config.toml
norm_place = "peri"
rope_fraction = 1.0
bias = "none"
tie_word_embeddings = true
optimizer = "muon"
learning_rate = 0.0122
decay_shape = "pow"
MLP neurons of a small language model. Each row is named by its layer, matrix (down: output weights) and neuron, and shows model dimensions 224-319. Each number is 128 + 24 x the weight over its row's rms, rounded and kept within 0 to 255. A neuron's up and down rows have the sign that makes its largest values positive.
After each neuron's rows, "fires before" lists the tokens most often just after its 100 highest values on Wikipedia text that the model never trained on.

L5.down300 [114 142  99 116  94 172 161 112 117 136 114 130 137 117 103 153 134 100 130 111 117 108 121 149 149 139 128 129 112 122 163 155 160 138 144 114 118 103 102 132  89 171 111 117 149 156 105 101 113 128 141 113 137 144 148 126 138 130 110 117 140 136 103 111 119 133 147 104  99 128 128 122 116 117 144 134 135 141 132 179 147 129 114 173 123  89 108 126 155 123 124 125 134  77 167 163]
fires before: " ", " (", " |"

L5.down195 [139 126 154 194  96 142 146  70 125 120 141 136 116  95 142 111 124  85 134 114 176 129 138 114 149 168 134 119 141 100 110 153 137 135 115 108  87 119  88  81 112 142 145 127 141 156 144 112 126 109 151 135 113 100 127 139 158 128 186  88 136 113 117 103 134 146 165 103 116 117 159 140 124 131 101 179 138 145 101 142 118 130 120 154 188  93 136 127 164 118  98 171 137 108 146 134]
fires before: " |", "0", "q", "3", "12"

L8.down589 [ 87 111 131 137  84  74 131 119 147 128  85 101 157 128 123 159  83 135 138 102 120 125 110 143 166 110 157 172 159 173 136 156 127 101  80 136 148 100 135 151 128 126 132 137 141  93 157 116 159  96 143 166 160 113 128 157 118 116 103 126 113 164 110 116 100 148 141 166 125 104 118 135 111 125  94 138 158  98 159  88 117 119  88 134 114 154 171 121 135  97 126 142 127 117 121 107]
fires before: " |", " |\n", ")\n", ",", " place", " in"

L5.down52 [189  93 150  89 145 143 155 139 163  97 158 111 173  91 146 102 118 129 128 125 128 130 150 107 113 120  76 169 167 130 111 112 142  93 105 117 156 124 130  90 128 128 145  95 138 110 141 119  84 150 116 127 134 134  98 131 153 158 133 107 133 158 139 134 141 134  92 136 129 182 155 108 125 143 128 140 126 125 103 147 102 128 130 129 106 170 132 119 115 157 131 100 125 110 152 115]
fires before: " that", " the", " a"

L3.down486 [ 80 111 103 150 150 128 136 146 169 107 138 169 120  77 142 125 127 131 100 158 123 129 110  94 151 118 140 140 122 129 114 142 145 148 134 134 129 113 120 158 163 179 160 159  99 161 117 142 104 140 153 149 130 116 135 118 152 152 120 146 130  98 112 153 128 124 149 120  90  86 107 115 161 139  97 145 140 127 128 142  95 101 159 165 108  96 153 140 122 124 138 159  88 151 140 148]
fires before: " |", " /", " ", " to", " lost", " |\n"

L5.down419 [120 120 122 108 130 123 140 142 164 159 142 141 138 148  55 128 128 180 128  88 142 110 189 110 135  98 132 117 137  57 114 166 142 145 122 141 126 107 106 103 161 162 119 125 156 123 141 131 126 122 116 128 138 165 108 123 132  97 107 119 126 121 114  86  90 109 113  75  99 128 161 134 100  91 126 121 171 152 105 155  85 152 107 136 156  96  79 126 100 127 126 160  84 161 179 154]
fires before: ",", ".", " |", " and", ").\n", " –"

L5.down22 [119 139 111 126 125 120 127 101 124 180 107 117 165 102 126 105 118 122 126 119 103 149 123 120 145 161 149 115  74 107 146 121 166 128  97 141 149 124 136 127 110 111 180 143 140  99 150 118 108 133 136 122 123 128 134 162 197  74 185 178 103 108 125 136 135 106 123  96 122 112 112 108 137  99 106 160 135  83 136  82  81  82  98 155 121  81 120 144  93  95 130 162 148 106 123 131]
fires before: "20", "19", " |", "1", " |\n"

L8.down298 [125 147  93 179 173  88  90 134 166 126 131  97 154  76 136 111 117  98 118 143 129  98 156 118 112 132 123 127 150 150 175 133 121 111 120  89 139 112 156 117 114 129 160 156 114 140 159 138 157 116 139 171 141 120 111 107 153  89 123 109 144 132 120  86 167  82 156 166 199 148 113 155  99 102 158 105 136 184  96 179 116 139 105 106 110 153 110 149 123 123 124 124 116 123 178 144]
fires before: " |", " |\n", ")"

L5.down506 [103 141 117 108  96 111 134 112 157 121  75 132 125 107  99 135 140 164 195 117 157 173 118 116 157 120 163 126 147 165 139  97 105 143  97 149 134 146 167  99 176 141 115 133 149 141  94  98 125  76 109 114 138 122 112 140 160  80  90 128 139 141 164 151 101 159 102 119 146 109 156 128 111 131 121 111 140 125 119 127 131 134 114 124 162  83 125 162 120 127 149 147 130 128 128 119]
fires before: ",", ".", " in", " of", ".\n\n"

L8.down149 [102 139 122 112 104  59 132 103 115 145 132 121  79 167 138 138 135 148  69 108  69 115 131 133 143 136 120 105 144 141 134 111 129  93 143 123 102 157  77 140 121 178 120 139 108 145 140 129 122 129 141 108 136 152  95 131 125 129 101 130  62 111 130 116 129 132 153 104 141 142 141 141  91 111 116 132 135 135  83 123 127 147 179 122 124 134  93  68 123  79  99 178 139 103 158 148]
fires before: " ", "%", ":", " |"

L8.down54 [134 121 145 119 152 122 130 106 119 120 118  92 112  91 109 174 108 133  87 122 138 163 136 130 125 134 106 152 105 144 107 139  97 101 117 143 150 114 152 153 133 108 177 154 129 132 105 166 124 167 155 107 155 141 130  96 102 154  78 155 141 115 161 163  98 137 141 132 141 146 162 151 111 142 117  78 150 103 132 131  92 132  97 120 126 116 158 127 152  99 105 152 157 139 105 200]
fires before: "1", "2", "0", "3"

L3.down750 [126 147 146 174  94 167 164 120 146 107 147  81 145 143 154 134 129 117 121  95 107 157 172 110 123 127  95 132 178 136 128 113 129  96 145 130 111  99 116 125 123 130 145 134 138 196 158 157 157 129  96 137 119 130 169  98 125 127 130 134 123 183  87 185 160 116 114 135 129 134 154 161 139 100 133 116 119 137 135 133 128  80 179 158 127 110 140 122 112 167 160 127 132 142 156 134]
fires before: "|", "-"

L2.down493 [130 121 118 156 154 138 154 111 174 172 163 139 116 150  74 130 116 104 142 147  83 139  77 105 150 136 139 134  96 127  90 118 165 134  88 137 115 125 140 150 119 129 142 130  92 134 157 140 106 135 121 128 143 128 131 161  93 129 116 135 115 147 155 143 138 117 136 156 144 122 147  84 177 145 109 147 131 128 127 113 157  94 130 111 141 116 140 114 135 118 168 174 154 113  96 149]
fires before: " |", " |\n", "0", "1"

L8.down583 [134 146 112 163 130  72 108 108 135 168 162  93 110 148 120  96 111 144 116 143  90 153 162 109 134 143 142 120 110 142 161 119 151  95 140 115 154 137 108 110 163 117 137 137  88 118 115 147 133 135 142  95 148 115 120  66 160 111 169 133 100 153 118 142 122  84 144  96 154 158 136 151 111 150 168 123 127 135 123 127 178  87 147 136 178 127 119 145 169 149 120 137 153 148 133 120]
fires before: " |"

L8.down377 [ 86 139 114 136 104  99 114 127 118 130 144 200 157 123 101 152 142 115 147 151 137 142 106 159 148 118 144 129 108 105 121 139 123 180 115 154 133  89 117 151  91 159 106 140 142 153 135 131 119 116 110 107 104 146 157 114 146 126 120 148 109 108 112 115 132  88 102 150 134 156 118 134  96  97 117 146 148 123 138 149 114 102 121 161 111 162 151 102 162 123 139 113 118  87 145  99]
fires before: ".", ",", " |", " years", ":"

L2.down818 [167 151 120 120 101 181 166 106 146 134 151 137  79 128 130 169 124 106 137 141 144 124 131 125 146 129 106 150 124 125  80 134 161 144 113 139 129 132 141 151 120 125 114 133 108 123 128 131 118 123 117 140 165  94 119 156 155 117 158 107 120 165 147 126  97 155 169 118 100 129 115 145 119 123  97 150 161 145 153  91 126 134 155 148 139 151 126 113 134 130 151 139 172 134 150 137]
fires before: " |", " Squadron", " |\n", " in", " and", " is"

L2.down167 [118 157 141 141 102  95 123 132 135 191 138 130 117 144 112 100 120 128 139 110 135 127  70 114 100 155 141 116 132 140 127  92 119 110  64  86 144 123 179 129 105  81 161 110  99 150 131 132 120 120 158 103 174 158 116  92 112 122 123 120 170  95 144 134 122 159 121 119 127 115 115 140 141 106 140 156 125 130 178 162 118 140 136 132 107 148 147 137  84 122 169 121 161 141 154 171]
fires before: "0", "2", "1", " |", "5"

L8.down214 [127 148 142 162 154 162 124 143 113  83  96  70 145 108 159 106 137 104 148 137 121 133 161 112  89 111 126 158 148 147 138  71 115 100 137  83 124 125 110 125 114 118 151 131 178 115 171 131  90 156 112  99 122 133 143 110 181 154 114 117 114 139 138 136 121 130 116 111 135 180 125 139 115 152 114  90 106 130 142 121 118 117  91 173 126 141  98 145 124  94 124 126 113  96 155 149]
fires before: ",", " the"

L2.down670 [113 139 129 134 116 179 139 110 111 132 124 157 118  96 132 118  76 128 112 127 140 153 159 128 151 133 120  82 113 103 138 141 164 111  94 143  98 148 110 130 131 113 121 150 121 117 125 144 150 120  93 127 122 139 126 123 150 127  94 146 104 120 131  88 130 150 160 119  80 168 140 108 110 129 167 153 161 109 102 125 102 141 114 128 144 141 108 109 193 134 132 127 100 114 124 157]
fires before: ".", " |", "%", "3", "0", ","

L5.down333 [109 112  95 119 144 143 161 125  66 139 147 172 114 149 143 159 163 139 116 123 149 144 140  95 125  99  86 126 132 130 126 116 103 131 129 138 151  86 135 151 123 131 155 134 137 182 159 149 140 162 128 147 133  88  90  85 137 146 182 132 133 132 160 149 117 176 151 138 133 136  70 107 108 136 122 110 159  95 137 147 125 140 121 122  90 165 112 111 149 109  92 125 114 117 149 142]
fires before: "0", "3", "8", "5", "6"

L3.down749 [154 131 140 134 107 134 126 109 130 103 135 139 116 156 144 118 141 125 114 128 112 165 126 151 117 124  75 116 157 147  76 143 145 171 125 102  87  93 165 110  81  91 131 167 144 156 148 121 110  86 134 138 154  91 135  81 174 117 126 140 136 106 145 113 137 121 135 143 107 124 150 111 123  90 106 136 131  95 144 100 130  87 130 139 150  81 100  98 149 133 152 149 110 136 160 169]
fires before: "|", "|---|---|---|---|---|---|\n", " |\n", "-", "ore"

L2.down706 [190  79 152 116 183 108 106  87 153 147 134 126 130  66  90  94 128 163 138 149  91 127 165 145 162 124 166 156 126 135 110 146  99 120 155 134 185 149 114 109 147  90 101 172 101 140 125 134 145 107 102 119 112 136 141 106 125 105 100 153 143 156 101 138 131 119  88 149 139 126 115 159 132 163 164  98 131 150 121  94 123 110 151 141 117 155 149 105 129 129  99  90  84 167 110 166]
fires before: " |", " |\n", ".", ","

L3.down253 [128 133 140 137 110 135 125 106 156 141 136 134 134 110 115 100 128 144 124 160 115 132 117 114 107 168 104 128 111 130 101 120 139  71  79 120 115 118 171 139 107 139 140 104 123 116 123 106 108  94  82 146 168 143 133 127 123 136 130 152 143 125 178 170  98 126 101  95 140 109 103 112 142 133 138 162 150 145  93 106 130 138 127 148 111 148 149 157 103  96 132 163 115  92 173 162]
fires before: "0", "4", "2", "1", "6", "9"

L5.down322 [136 184 138 157 103 105 155 118 111 116 139 155 102 120  55 121 137 141 129 132 139 137 148 117 130 126 161 169 122 137 118 110 146 105 105 121 136 142 114 141 143 153 131 101 155  77 110 154 122 134 128 107 102 117  96 131 178  86 140 132 139 141 140 130  92 126 162 109 121  77 161  98 121 143 147 144 107 169 102  77 117 100 169 121 144 136 114 125 129 121  99 113 155 144 113  76]
fires before: ",", " |"

L8.down380 [115 120 128 152 133 146 163 140 202 120 115 126 127 144 107 134  87 112 116  85 135 131 101 119 148 139 108  97 118 144 133 143 149  98 115  91 140 150 119 144 126  91 144 172  96 130 121 112 127 108 160 160 130 140 114 126 121 162  88 113 109 105 111 155 122 129  80 119 157 130  94 138 134 151 112 109 138 139 127 116 148  68 141 132 122  98  81 133 120  87 125  84 155  69 107 120]
fires before: " as", " for", " in"

L5.down20 [ 69 156 132  97 132 125 133 152  78 132 167 151 122 128 122  85 133  94 150 138 136 149  84 101 103 115 106 129 185 147  94 126  96 105  60 139  84 106 139 114 140 124 144 129 134  97 149 112 125 105 149 111 123 115 128 168 166  91 168 156  86 126 142 100 134 137 107 147 147 107 153  89  83 156 107 114 148 126 116 121 155 106 141 132 151 102 124 145 120 124 149 136 102 103 157 153]
fires before: "|", "%", " |", ",", "|---|---|---|---|---|---|\n", "|---|---|---|---|---|\n"

L8.down636 [115  99  76  94 132 109 116  97 148 148 159 132 100  79 163 129 153  95 147  76 109 137 131 107  73 119 138 136 119 142 124 108 152 113 134  96 115 129 139 144 159 150 134 129 111 130 124 136 132 131 126 114 150 133 145 139 161 144 114 182 147 123 148 106 133 128 148 179 116 134 161 131 144 115 133 111 130 161 138 132 155 151  80 151 108  92 142 155 145 182 121 139 129 105 116 165]
fires before: ".", " ", ".,", " |\n"

L8.down601 [102 103  87 160 106 135 159 161 137 163 102 163 141 151 106 145  97 126 141 100 111  88 156 125 131 133 129  92 127 158 131 105 155 143 143 109 106 127 125  95 121 162 129 165 138 122  67 164 122 150 117 144 127 164  93 159 156 179  99 119 159 128 141 170 138 135 133 120 166 121 147 145 108 134 138 160 135 139 104 125 110 154  93 130 167  70 123 122 167 174 129 139 138 111 133 137]
fires before: " of", " in", " to", ".", " between"